python train.py --n_layer=13 --norm="rmsnorm" --attn_scale=0.125 --final_lr_fraction=0.0
MLP neurons of a small language model. Each row is named by its layer, matrix (gate and up: input weights) and neuron, and shows model dimensions 224-351. Each number is 500 + 40 x the weight over its row's rms, rounded and kept within 0 to 999. Numbers have three digits each. A neuron's up and down rows have the sign that makes its largest values positive.
After each neuron's rows, "fires after" lists the tokens most often just before its 100 highest values on Wikipedia text that the model never trained on. A number after a token or word is its count.

L6.gate286:430463513491577562539521517558427464417471464460506451457491528527539474532521482441480535506511555514465483515549467539502522473488462537588551528518473491498488505476458485549449474448509488516493502511536451485497563421518413497448541476582476484476505493529457504495539482412502539504522479469507494428468518588443505461482510425450468517495468535484546453519468451625554464521510
L6.up286:491449431517535477482520480581505516509536465550456554476444523487503494512422560551497453468477512594492479505512573459462433507516413466430510541493494507542483527516567551507507531552554483507535521485516573463494464522530567538431528492542526448510488502444528483547541532497525509471524535419468495550529503565553489496550534484532562387524537426489453478427513407458511514475496
fires after: " to" 27, " the" 21, " on" 9, " and" 6

L5.gate290:495490523465486505494455614536456602470552440441520535459489535528468400443478511404529536433362510462446440440497504526433472507484546499529530427463407496477563503563470456490533517554515419503470523522542454511536476563540464485477514514504493525473492499426484541503476490515477572474477486489536469493519453513526502480456510447548453447473401488536517500529472493457489533493515
L5.up290:549525542508444515504446495516496480445604532513485480457502467457472507506530572499518507577522498492432496474476569571458485502483511431489506487505560478532483447535541455549520492555565509419562572585558471532601458540455494537492495516468473549451474538525511509440484423495442518464514542487485519504515476462443479525512520486482454470518449490507557528435487530462509488477542
fires after: " |" 66, " " 5

L10.gate1216:518495444472531495471439517479478435449436461574482442483540530465495433432493526482524526509549484453497491575557516486506540509503497560538517513482529489470503502500521525548465462442483560519464475465544501543467621447553437488439528522478553434491523530462512554530468414501445547555577488432491470445500542487569484525490473458508510533517496513560494515509573576525430443512517
L10.up1216:492493466470497556526455477555504502529472468479473463531516462456502497427522458515525497445510439460504482457467566425485563406537482531508527577473560498385579558478576502530514496501551502488439550451486593486466487486532496537460581503482517548438538504522491437440469491429491475534433473445484441468488533421454501507516484508501567473480551496546454457526450503448458528479558
fires after: "|" 16, ".\n\n" 14, " |" 9, "8" 8, ";" 8, "9" 7

L7.gate908:472519453509575499554553543534450523530532427586490547518487516403463524496512473519461542460431532506501502380488480513440515455524463588502524522508469473506578515386537538460501535521500500456507482492444508526512541502489476450502507434550493526491467490499545481536501420569533465494511497507521506459537476429519484491554485495537463461465452520522509497501488491504500535508467
L7.up908:534498514551470528583531546538476460534533577582506462525547494502494448501513496478517459474397476495627485469503496464501503470487495515453518489480487522399507535462460459419501360491496464550437515480489470487509549462426457459467457408512500486554482591496461445468443547537539521435539490532582533441521501470437419524566491482538517510534425581538546528423516513466466512477480
fires after: "," 23, "." 22, " and" 15, " that" 11, " but" 5

L5.gate953:496515552490513497457597504461441570516509516502564518531546549532521534488532509505533479525464547492506553487588484408494535487444443515508510539510571538440445533527494489494529481559476512513506476459534567569547523442471550547489503577530441422446467532509448492455462452479479463558483503476489485556582512469489451505498566508487502534551536572539504452447514446455509508476456
L5.up953:504509442505513499505465527434415435447493503519547484468499533599485521506552512481511596475462500455477481446492481490579472562541458551501516538491506516475529561483523456501504432552513486469502460442478491555520539469507482569485550505493479536495504538416525512519493514509459498514501534489435448487412497480559518478479538530516477460489546539486489455470471479529412424488453
fires after: " " 45, " Label" 11, ";" 9, " |" 5, ")" 4, "\":" 4

L10.gate82:553478455467476571557504507505511503501461505449513534484529546555494601429429482533495456469541564466535506452505464457556444488534528477439403511537447493514516499496505485533553558487534542519477488528534518492409549497528522484510432561488532486470521489474576502526458520462426545502496543493524475524468492494459486492484470550450483496455456521551497549462476451497532503501478
L10.up82:570526483523472518533510535457554436510446545522574550482453530461473485497500496466454563539461510455489525529521483445520566546535510565436534541511443499469523476527436523515507543508558445459609511506518500529503532507602466482511549496539442506455521418510526467532545536548490494476532531495596440497533482512515466533548475568534518474459494524517435525521480473485516534541516
fires after: " " 27, ";" 13, "197" 11, "198" 5

L6.gate9:506492533541532461489547467569470524520501511450421429541588472530501491439443509517469477504494498463482486521497523446436517564504438533455488436535417546532569506488503541440556446570562473430524515523519546522406536473408450475510456550451440510545522480490504506519511490484506537566469486508454543524507541550537519534510427522532532480467494489466465501500494513494513481496487
L6.up9:523491444466458464453436541552546498534431474521482439494608513459493419506486483483521498475548553502480557570500524374512490575485491539557520497541455459527476584487515455582514456511473465456410552511497487530537478531507423555511507588489461479491515540420521458560445457497466454456547518520442535509430469485496494517487507524451519517522457507558510502450553524482566438496475
fires after: "|" 37, " " 29, "-" 7, " No" 5

L10.gate11:591478543525469486498463494489516527368497433433501511503409507512497491566490606553472488459538467545545505509505592462505463458468463470418589473496457466496482534437532503520582486523522526463455503544467439541492549467583463529469474373503423552504497440426465484496496540441512497485557507460528546433446449495488526504527510473482488510560518493499479505550515553526531504451536
L10.up11:545453467511563494433474474457553450567403399469546540621421527421507503499511497554430519467539447493512462495496473465455477535488500475501506460460493547517546473445471541484511511555439481485524517504449496471519455474552494534489520454497515507472492499524475520567470540482502473435534519476486433483478465506612591496511478487525440425538532470433471538509468481520427487542549
fires after: " |" 38, "." 14, " " 7, " /" 5, "," 4, ":" 4

L10.gate1225:533498511548560581504498512425561538558516432505529499509487472509492474408501560495480529483442472426447445472412488553476458460516501575477531481501462486425463429470450534487486469500468529510465432510492472391494566495487493530544446478496551515446480458539454496490461529477513509493509520521458514526507433491511464505484447539504491465547488555509518486498534500481434466531570
L10.up1225:568566488468521544521488497511503467573549426528549469431503512454530465486458517516415534537508452463493488503496433407456508513495500435568527441529501502469542501492468581429479506525565586551493484502478454444460506496497450467409412517432455513494485559541444467488531481472486536527510476496448454443454445524521473486556519442483451477520488497470524529477519436578530506529540
fires after: " |" 52, ";" 7, "," 5

L5.gate1068:508512483533454483545436586483452529484428499482532491593407460495523472478494527530512492501456430533442461521470573582467484525539569469517447499493473492491517489482517455496507559452498548432515447470507514525497521458498450555488512535511570450536538512500587537502431529438506437423511476537487485541447583465575540486551485451549476520524457528517490460484513566624515495512547
L5.up1068:544462448449526488519552632468507486547418452490470525484464492545530468549542483517516464466482548503478516512439516558606530542543430555512512501532499520458517476414529533525508551441535510502562585465441522462523549559511496559468480559531536532490445485500539494528467495504513423481488572504518561508546480546493507520572447510593548489469558495502567538470563452459547530518512
fires after: " " 54, "2" 10, "0" 9, "," 8, "150" 5

L5.gate985:585525481515496540483554531506447541427492425460503510523470531431495476430493520496505540489523477542552536493420507542515455513544494551464484452560491473466540486469497464510585431448545450434554528527425482436514542531455510473544493514507461522372510498471426514614488549461578516536546524477532518445494536570500563428515499424527466537485472480514467482465516465513550448506446
L5.up985:474500562517500517503560582602502494545437434495535466413447492435481459534565487426398451502489435463503456542554519445438483466498538486543526502486540464532508532511506585526482604483486458586544435497562519514517522464610514486483482505508508498539486440563541522503517511476444516450483463498483410558543504450541494492477516455462567462617464473566465482505505533478559517471514
fires after: " " 38, " |" 25

L5.gate1001:504523453481489495563508492509501514471568475501526476513479474502472543500488438523493499479481508450542494461401451513428523541530453469555470492494455503454525483494515525470523535498472479515509524449536518469519559511452533432541577502546460558491495439477554523518489460549491402480498512535477464532489502474523491529496562527507466534506524480515636517550498471451527486576461
L5.up1001:566545521525523501523555485547538443530499556530518473582432498442494533470417443511523456532475529472473450509529486519491447588438484552469476581447443379450539500594512507473544470496522492522514470520518515532561520511530432454496440437489442487472503513499513475484437429443511441483530523508480561497482504560511515576509434475508557549514529547564553522594538512463502467527416
fires after: "." 52, "," 14

L5.gate455:477544508558469451498554565480480468498431541444532509475497497484506499507506499497463459494467535467490528450530467477460468525565455460471547434468486562457516482500459512505515522489547590550491482485504556503482492512470479537584512483599546532480453487500573561454541500441472481443524516499495485456574563514554516465546480530514536517512515532584515415545519541562531568524541
L5.up455:456519497504465503603492452488525527484495490543498521432538530521465598512514538541509471486526486483545505431487544514487480488493534472495522540438499491527520447570545470523549579421574471511531463485599490440537536571533485570478486529483566472524536487558505494456489472509547409505501502442470402455514444514538537458446502481490573458515487429439583598545571490504519509497502
fires after: "," 48, " " 8, ";" 5, " |" 4

L5.gate81:495456483516489492525475460476481537514516569471510480591541498508509494511472533474465510459537541506503518515498513512545499446466458455416477469481444492452525518514502474519491444518526439508577559478529516556472491595523560453540504489425469499537456469499493546507497486558542501520489511529469471561542468416535477471505525554525510431548453483560527477535531472594492537451488
L5.up81:559514516530524526520432484488486501499490425459421575478513431473495519457443430467475513472469511517460484577465518516510454538445498524456439461500542531486490451580550453468548526579536486501413479516512507496497438434390461505484518475467458424419526483491469535493473551576535423447508462544466484494524448469507476479476549512527502509548538549480565434507528457499524536504508
fires after: "." 32, "′" 8, " (" 8, ";" 8, " |" 7

L7.gate1335:483466492434433520524494544499538439518544471545485521543575511486498447454437474549496531486466473500483477521522450500434451520497489559514495507514454507555577451500431436571528442541538461466467501540487509496464550554482426488437505571505450507438527493479528499474511445413563547517590556454468495496462448479452471536568498430512572560532520528456443470467474486506616519490471
L7.up1335:494560545503458485537461602481500485460521501475477493543532555456579451435502500501515493439546518566458498619560423472445465556501637475510464562488447533518546495521467502464531532461515516540458489504556494566462624448442473546487459529453491553529475521464500425504557509450482565444490513486448459550528501529443474475562497465503513489505574554470534500508475502510489540468470
fires after: "|" 34, " " 30, ";" 9, "1" 6

L5.gate729:538562474488469478552487509544484494483501455467535481558518518518500522461508486450493453492491506491510498485415497556481474543522493450422544476466539411479460486472504499511510562492519547521584494439523516488558500528447492455577542568479517501472378477530454562451494525543533495508538504478503536545530459535491504486492471518595460517511512543483485438544438527519443511508415
L5.up729:517481474600456532453532478493512587516480548437508531411576511496541528519501463471507536536471463503451444476494484531513535501501497544495512459603512530492488489582527470467426518587520534520449536527487438531510454510450487522488449515498493552509509455509494536463583526585473538500580450514470527475497459466452503433555477484528425440514542443509541500506556457497439452500475
fires after: " |" 22, "|" 13, ";" 12, "″W" 6, "″E" 5

L5.gate677:525447467592487541526536517509510462487547422431507410504467471551486582489491433522402483447459490492504429515430542517469534492521497573564538520450500529527548492465507501509464498517469455418502569492498492500434521497452499544501447535469477480517548391457440548495510482553463491442522481527549510486481512467526524514489515534540473461524483486496562508504505496502490479550557
L5.up677:524469530473481438478502454471514484509383431520507391537440438505495525524508457510478458450494535555538550491477469498456408515549515523520470470484498534482514522473551508514532548551463499513457496508503483450527511522594519538515469513486501399500522478552557472533416515485533503497491455495409440451484501540497507518437495536509514467569503513483516550535558470507513552504494
fires after: " " 65, " |" 11, ";" 4

L6.gate639:521489540551433471516496470460521499545499517517461447545517472556574476499500537563495437456516491485533490544485491496484485506522488541501460508479537455491528509523477470559539477478584464516502424596515505494497511470466522498489553417543379523530476513509543496474450505536541472493440568491548506410441448505445556516597576537456473568475536544491483534540472506499572510462505
L6.up639:527477460461507503506454538500524414495504521488481531465450543475453470557556463512506427524523453535514524548483489464517489500468464543477472530468494514553490571492487531536524571461532514504559471521497459521515536590443484530497459394536441494434456466505396498522474525408545530470490605499475490432485502517522545494538472531467481448478507496517551518449476475473520490495532
fires after: "," 51, "." 19

L5.gate1206:490462500502488493508419514435521528473519513529491527474430448459518531433510465524508486547489549475548537523445443460539501474496535559508520586470490475430476472503592478553463465452432514480550543520489543515527582426496447556528461518480548470553426515411464526467506508498493515485567480491478503515448545434536481460496486518472566534508519451402551465467533546490512466547462
L5.up1206:524585479599529496548476478548483515510483474446458509467445524488534549517518528488509503505468541488528501473451475468575500523490518461592513477419531511501496533490522502506511487515405549520536569492448564542543561524407467536509532466537537517465488482482572514478448495550510524494402465507479527521503480530498486449473509440504496496537478459538499562469445451525485533371547
fires after: " " 48, "–" 6

L5.gate301:506470576526433521499485509488464540482489450440422495540457375459509543438477460470499544440475523452501482445493534469514499547580473503538460457493476438505532494496565615500543531510481570522518587523437547439522540512489488465503453510494454474509503508495464516558528493480558434455573477513498527497475474439531508510454581479529492462463497567440562441526512557488488530487541
L5.up301:453556522565559569468507460486523520514570539471507541473532586493588429483524520473493544478520442514509442442439504457462499502457522433434458563551480570502532544504457495532504495532438451429502435525572471475519498538493536566460434463568495435478554493460510460445453532487531549463484569515475532441513382518477513490505513526521488496490492480487570531465574470501615497504621
fires after: " " 41, "–" 15, "0" 15, "," 14, " (" 5

L5.gate467:528616521465471484497521526502527554413470481504461494485478486526528468440497483467549565474511440484529479440560535470458494509513451539483532528498477509487449458569488517500558554487505473541341482457482476471488399480566441569448529471543473480509494514478523472428512463503563484510464414497518424489503524575498520461560498474551481451525483570507569480484474458520502501494512
L5.up467:447560560473523526549499489495500535453511514503545494499481521504522482477543558440461543472484450521448509492457473482448478455527496520450532501511521533546459436498491488517538485479487471413499530465471534428593565504475518528442473499574495525525525502530555458463471457558571529510457431460410559545549496485491577548467444486395511481438382535477567508494459542483453432500508
fires after: " " 37, " finished" 8, "″N" 7, "–" 4, " |" 4

L5.gate712:515495510509539552563490535509467487469536478487581506513484426522527509488454530474469441483499459550442502482475527438502490556476456493495572451531437482547498502452450486497502518533502503562521500517518558501503573458483533518473523505600521482491523515441538524424447401429522516437475479445412567547512430514485497495528450478537491520513500580502570453472480472555412479537534
L5.up712:470496469452488593522553493493449442489479489537534445510444531484448543516485463506521491507437499537556493477462497534512448540509439451436490511445524512438457451515554499482419488476424455525455475462497494507483458511562553527502509468520455468490447491520472492519498467427438509370501526502503612503554524487476525406466525548513474498522442559493471506505500451570467484515537
fires after: "–" 47, "-" 14, " " 8, ":" 8

L6.gate1030:490481524564451520512562466564501502500521576531476418438500480467488575526541448493527487442507562484526444453478414553419414495583516462502471468516478515499481453572427489481466514508466496456520516465553512457485470484510548453487560542578514524495493520474528518493557548484519501504523447522488515534534518447516540484438540570535482413448427529543555516524481490529460464456470
L6.up1030:445476497545489502454464481499500426515508535509522507501440449482517419441498483514506562562522423456488478542534531513462568616494556557520514536490508468493492457588477526471442509492538472372499513566578530475533468480517529453462498431409580512512539475427529475488560539515550499570527509510444504473465432514523496616516549507480471542582492494572498505455549501500538502551473
fires after: " " 27, "–" 15, "." 11, " ." 10

L6.gate786:540482469447512536553484513491453476517517414516527468524508478554514494483497344456443554495494460551517552584550546556498554431580498507490526450518534466499515492465522495480527523496537462498466501532512546510469508448464539537440496606521491476411490490482551459542420474548436456460568442560557524476524582534542469544502512494469490452583457527549534526447527433515494488553485
L6.up786:525407450562590513549477559499536503510525479443537461528499493476609516477525473518481510531488507530478515449536467474455465494488465520471469527513456483502499551502534544531536416432503521489515506481498485558486517463475522456515453498618470515446439489533547467483569541494511483587526587384519524423529568496458486523551552467497474479472437539520541475486516444464568531530471
fires after: " the" 27, "The" 10, " The" 9, " a" 9, " " 4

L7.gate1089:499465481507507414559533451578555591506574526457579530489463472538457539517513481505445479468504497502512496511520518532422512459517462531545533445511464494521486508502609451474523452513437429500433542443451501467541483472448492455509438465443498491455563524402573439521461510539547498483464479467490413548482521477514480493474479497540461448517531512477543526506547474498463583489464
L7.up1089:505524496489504562551488536536578503526574445466474485492429427522501505520539507504386388469426535523538488510539467430487488534447507472450454440495505521521475536516563507481507464581521570522506452560411602467541483480523428471498483456573544503447483538435559528470491506430517495496464564506599525454532519514486505504464543521392466461408510551502543530461548502468492458513517
fires after: "." 28, "," 13, " and" 10, ".\n\n" 9, " (" 8

L5.gate406:540484504507488470572536546462454558382433499434444567517475432455537523465404558483519468523428474515538536529463495464521558477566500592528435449492541413553494528454444458489521513531448464474489530459547484519453440430516520459490496501479476427484497478485472511472467531548537525492537493504486534497501538495560558465536509459498480471472532471550537479522398488615521496556503
L5.up406:530498455438553449515467515444525468541532486444540510465421456520515516489485430506477503522462461506486541476409431476487508523496543463501466526510510581417492504518480516457515491516556556510529468416538456580545483536539514438557510515443469457473523495501518585529519656529500469447457462472511537521474476473551507422539530482497524505512517522547471448510533495506461516518535
fires after: " " 40, " |" 15, "." 14, ";" 8, "5" 6, "2" 4

L6.gate285:459517499493476548481528456560504500479462478551546546466464555554520521516518470471518472510421458478464496441468469438499429495558568499604386443595497397452542496492423516509461497506524434537467492478461545531527461539498468429536473504561505448526466485508535529469429456456507489488455449461509492588469418494504475486510489541410534523456470526472471468525447549472476533498533
L6.up285:526519490528426469423504509458542490517521514507483577507509510518552493513543518541526490482547502506520533531544552454490493558557455541486512448477541502504518500503451427466502554563513543499515603549464486571517473535488511509516598476506498452471490514513505510509552486490524551509477516538574485520513466493516490559543499477532487567424553549476506539454482548543481518430507
fires after: " " 27, " in" 17, " for" 6, "–" 6, " On" 4, " In" 4

L5.gate1262:461563479498479551412504490529458511489578504497516498524475524466491499473487533494462465485527489473503510433428419472503600510520447517445502519481449506520492505457481514488536464438554553465495499476456499503452504536533471444504543555493506479506511431526520554456429536492523482505541516516511480601514503486550529440515509458530523467494476566496527466590421525461589520500483
L5.up1262:500582541523475419541521488506462517505540540550494497482478580445575485545572502485455508559462537513502494468442487476555486489485522519427482567402471478467453504533544410515441578468571474521467518560537555488495452522493480451527485472497538547522514460520480543497561590497455484531520482524489482460501537531533527486554528448516462558495493477484582565562471486565547498521475
fires after: " |" 81, ";" 12

L6.gate282:479458415457508531405569483519469488433461432509526467509428514523545469496529490551494437504473525498501444528477493527493539464495434513501561501445525473589503526499460469492578441490525495435478466501537494462433481527473468460449444540466461521517517504447442539542517460521496569520587553505441463492519559538482558489511471492567495497516510487496560503487484453469500515524515
L6.up282:545513487442450428511489543456507456546469442477504521581513493527499538554479491530515426558477434525516491496485519505470473530489526506479548531487573494495515487474556518555453520526483568485515524510594592494496539549541428514451463533524476501520522585464453584483492518485512475529513495482530468489477485501560405488548525460488548455544567515521458561519553603495457470484435
fires after: " the" 33, " with" 10, " of" 8

L7.gate1039:568518466546476517477504426439468531505467508557505497484467531514529508505502529466453559522458548460497520478511502554532590490497451480455532411504480539478512516539484470559480523524493579485468463460441511522504455502478524565517471564496543555488500484533491496487439514519527531517485445583557476474491517487521496503492449506500441544492443511540510496485525441555553520511537
L7.up1039:579541515532484500439451535428474460531502401393537541457479521442548443471495479501454468452525513453544456494543490487548498476487531468510506519488478460573469590477540492476494473491563497513496515468522495424528499501468546509536473516559445533476497527488513453528450511447476507571451511476494537494440501502526541588494457496548509504528509549491455548456506538560494515498562
fires after: " " 55, " (" 4, " Battle" 4, "," 4

L5.gate887:542527511521485477503568470540537524557468450454517443493506524556545507490545542515555533510521563510489580512473536472420561469487434506535569462490528559492512470539487544564539529488480537437545525499476561491516483486510554486493505455478416473506470525532511578523435494495535538494491483480482547502527553477518554450557555521573449498460456511566557461536524481548483496545477
L5.up887:488544482517537523501473523533536459529546497481552487495472530520559462521491563541467541518538485529534484455440520470477547471442526538526521533504510465494501516519492468514519462557544531402518491528548491506487490512532441520507467463534485467492532555503538530573532502572505551539523496521427467555520551510556499488523388513444557511445520491457497465443482576484547466458476
fires after: "-" 26, " |" 12, "|" 9, " a" 6, " No" 6, ";" 4

L6.gate1009:560486457547490497516515511474494485549432490492518541473484543512540564556532515492484483571425502476461449518546417547520493469569509490469579450522521535505486527564475460443604478488483484546466576410513529469460413492570481459545488549486459490557523525365496480468452492541576531480537427496567540604490482512529484570559533504509550469512496547480536505550485495503467443554532
L6.up1009:542544503579477534526474504500458500480515567515536516362534530550552451469463432454503520521495452486500517490431450461435555493531519454526452501486517507521474546550527496461497567428519510466495504497477526483536477543480502479487474584524419483535530475503474513512472472454518459513520466540486509521545521429449551496551492546521444518489556513465416464493540477457476508510526
fires after: "," 43, " " 20, " and" 12, " in" 6

L6.gate416:476495480505468496483518555513553465433524439561525493485411528479538486470495508503438594535518517515533494500483539497524530472507471547511544461458493576527538506507477495524470543529516546457539506537554478499478515541493516515484519594524546433488456490521554449547523468484545482576573504498532503573499558513484532478472491452426501473567521489537507499506533538517540522453402
L6.up416:580495538508482449564545566456447504495509496498546447510436527445528585507469450564429486501500492510549456535520497517585504519538465549469578530478463485603460599507549586446516535442510464542540542522496459505505496552512556536450513562459488509586501501419559567526503528459539488544559488532442531518498600494590462500471376507514558493510493458556476532509527466489542497464464
fires after: " " 27, " at" 19, " the" 11, "," 7, " a" 5, " in" 4

L5.gate266:615586502498504549482571492478430545491483435565574545473470532447577496464495412508488445479561462435502483484533529534547498470505488454415551440576510454430472580540517500430512416436476561557502497450512444479547487546527525456453489454545526514476467517483515485578463555592532538502482495441516506547485480532450468540538536491493549439504460566532545502553442529507541477464520
L5.up266:626513488497586563470506521462444462567453485424538538519482552518475487529513450543515446459468426504487475490501528509520468513509428432430508508544536513391504481492479542476508473459438486532498518447508528477543456456593554552490511513538471553531454504441505466517515526486509493497504511503520472488485459550489420451563531561502461490516527594572509498546427580495491478489501
fires after: "," 40, "omans" 9, "art" 5, " " 5, "y" 4

L5.gate465:449439524473496447521488591476540553542553427484468489560446507484597436487471520508474492473502464529536502529475503442479509509565527447449571502521425523506458434453488469367498510542400534530525523535548525486463460479475452474459561594541498492490444450483510432496482547476575583399474501428525568536520445451500580451516524443499492458535508453556519533485459559505516506521524
L5.up465:529511473518478472522522445466472487548460492425514549528490531486506453510510520446493420518519472512492594450479498520492505457536506532511469496504479515491528458446531528509494513493484532529488579486529536507524467506477526518546486481456496503522471564566494540407482533481548431437483410527507538561482434473414477477450488509552529513512536490528529408431584480542443504488491
fires after: " " 63, " +" 6, " La" 4

L5.gate779:505546455481426558522519520489508536504474460534495539455471515511461570506364407479482454458508415501524509484496480575465532415503494517519494534480461474485534440490523491528444486489490523470492471487516534499509491470501514583539503572517524537515537523477518532565449472512491393534495473449509507502472516562536472518557443485499432479497405628459505503467555553527493510538550
L5.up779:520503450523501576557537504518568500582480484410476488532443460524560465492437522533519498433512481546450486479481511535500487429546500471494469511564588437455574540488592564440483549437523513495553582448479514530482519499510543454473518502461494559569515490543551513509456575501469492459511409472495464534470515479434473478539536507429447508514435526485498438569464515532490516547540
fires after: " |" 42, " " 37

L7.gate67:484501529496446481466488486571524492503518526523505489471521453497507514490477513531497479374440583507523501525541487546537521491512524523505468476471506524485477567472478517512488517507542511501443562528512415530571508487462433497529438503512503451484489526461553501507475507528452518453504566548470531400473526523512512460528541484522480531503483515467460531435519483452498463496470
L7.up67:467517488537516498471478545570542486453575479501420492497553533499569543433514556555544454470468484421604517494587471456493454519519593545547464487492566469464471476400501478503510553483452473439489474469469551512461542550398488475501528469510548439484408461496478478502480496497476525450524488511470543516607473545483493528530495508513510567560469438504450580497449509525488469444490
fires after: " " 57, " (" 4

L5.gate589:507493443435470490518457408470484543516526505503467449484520594475465495510540457510485539508493447503516453452489524584454478509509471492599519494513576515523529415512474443506512445533467485503477525471470483409544516459441490540575502469453449519436555491467525488460482494430555453512490474497572545555484471463522533578536506466491459535500526513557558471510468505539491503503481
L5.up589:475492511507477546436506475507537522468509520482499561480525491522560494553418487527466479517552519465574500533500544550543441505458504498476541591572534467516471551547473454514489537537545486475484583477511515504538520554469481530450480454484568459534522504504536477456473501521482495511458545482497500475550567483523536532536490535489566504515472417446546502474541560535461522513489
fires after: " in" 19, " the" 16, " a" 14, "|" 6

L5.gate763:467544522540529477455469512447548494483461503440589508516454518536526554505467491541561467403490497509559553472520492549484478529520517505508509570491494492468527488516450465521440524530453507516549468502491525523555495510500463502535479555496530432462363428437466597446425482525505522486517517414465470513523508485532480447426463538500479526474490465501534477517449466555548586542497
L5.up763:492542456509456539473424551496529449487469552455501496520554446440437504508478489427509482432448546482524471481551452518451446461537400497448497448537526414531530478542470460462490552561532541477495502529460533463535522556499486460524538523500534492409459480463468526474559476523542463503440529482474553461532491553526485419470395480454474478473508494540556483503459552539489525555519
fires after: " " 57, "–" 9, " +" 7, " |" 5, "-" 4, " under" 4

L5.gate1244:538508493521503454556525493509413539441541546464540410444475428538464464502523479566573468431445517456551605526427533466413580495493437472498492460540496526476581481445479514515572600433503543550472516437533485486498600517524518495506509543524411396480449511484537488424467507502498505455458443423460618596540512481492536512550459455491509476510476548494574386504485453507467485505552
L5.up1244:564442535534515445504455462500412484529527569519575413500491532458464524583482528576375464450516534478488560456522468478504540508485490476525484456499564438411509517535559512513440474463493483503475489496420434555539528500479478537507435452503463465514501512493440547519552437498530519509523451544429486492469464559481497526542534541455498526562447587504450470549515516485573446516545
fires after: "–" 69, "6" 12, "7" 6, "-" 6

L6.gate690:498515483497468475514560489583503487506497475517542468488560511497473477502497522501509488541508539502560575481485491469574452523484466538505469570586457489486488543471548377540570562448441464484457523502543544459501468534520588555418558541476463562500507532461545519547501537514458499502560477543528438512529504509519514515473579427528545559470515487550476498431544513477507497502633
L6.up690:493549519481525575533545470473504521486431498506498460545545438470498466543505455519489457475478516545491463507464542480497539458567582573509613455519466515573491436565511451523498460552515435512508472490544564443477577465513533507492426571548485509553453488594458483547542521519508467498466442512480472473510501446487513462485559502562518488509451540489485503540415501446462561541474
fires after: "==" 26, " the" 23, " " 11, ";" 4

L6.gate159:572431535491450549414443548439506499484394483437558472557462448512540451494481489520520503451447444520548400495551502427538532462524499449546509460500486514503447450507525553449451429522557495546474570448498562522524457542564441502509480470484538425412497526493470489485495564461515544479493470519459493490498470463397470507553505485480562537521474474458494489491472536547475452532479
L6.up159:426520528516539500450548554476453512472566592521493539479534488441496513444562447494492546474512474451604561572522481430494483518503467512557486470514513518491554506456490479485459562499463515502452522476519486519510409555467498512442590465532497512525480479508475558517518488491415505543561419594472509529591459441488438511545541508538495453521451471469463584465523491467479502540525
fires after: " " 32, "-" 11, "\n" 6, " in" 4, "–" 4

L7.gate1092:522521495502542519484541490575523561468529528470482433523508462508538484583541516474593520493520491534550491503485424435520496517538479503495482549564506432588568467419456483476569510577446492504458518501524539498545581536477567432514475536537436525533517485473548586533475591527461579417510472453498579530503545506520470500562415537560478490496489513508558495552455540568529450582478
L7.up1092:489393531517552472430490502484524496568488445558511553458522365570507516516510521514515519558448491475490460447485453582468496538520460437541507435530498503512462513472502500502484553474559560470465487514543475530512476569540453503489471533572486507485569582463511451519492398510499520580475439536503468462519476536463452534525452514465463535494481509500509500470459377524507473498529
fires after: " |" 35, " the" 12, "-" 9, " his" 7

L6.gate1013:486486538458442543510442485471540447485485471535454510457543476531424471485501434442416498453476537391500506446499522475478489485465525511430426449497458410517596455525526520536414563492486509468441513536485530464488612580554491474469459608562491474511525532498559500532470520478532449546512530443481490445494545466438450538579452489514505443587559473517474476473455511515519474501509
L6.up1013:493467506479510493538458481492500459468470487510430529490521514426513475477554472549449492423470537520452550480500537468455453494518511479503439464489504494488474504522567475494463486476536535528474459550416501488501532436496555445482507556582458408525482596453513571467458538439535464481504539442485503485529445420533547532542491515519518525519549453562496552468517474481555400515513
fires after: " " 52, "|" 18, "-" 5, " (" 4

L10.gate1122:489436495507568500490511501502459537467493649486547495458434424584559513446620466530519596466539512521540467497553497457573528511571476499530502524516506530447446568493468512513492520510457547480461485485470528571397502487563436528457463498530522504448484456433612536521437502546533530468454518470556486505528521443479521478528450496542437486523431534486483532507541460507540504511418
L10.up1122:514505469539474574525476526480509480483475486476591466547472468455532551469552516463588446478516474493478455542454525509524455467489586481541469564491513537479470548545509545469463464427532493565537450493490482547565497473508504538497442529495512454485434443436510561522482565479490570523471432466467491490440444499487534502471513512504501481598545502467507542511472531466438554516538
fires after: "," 41, " " 28, " ." 9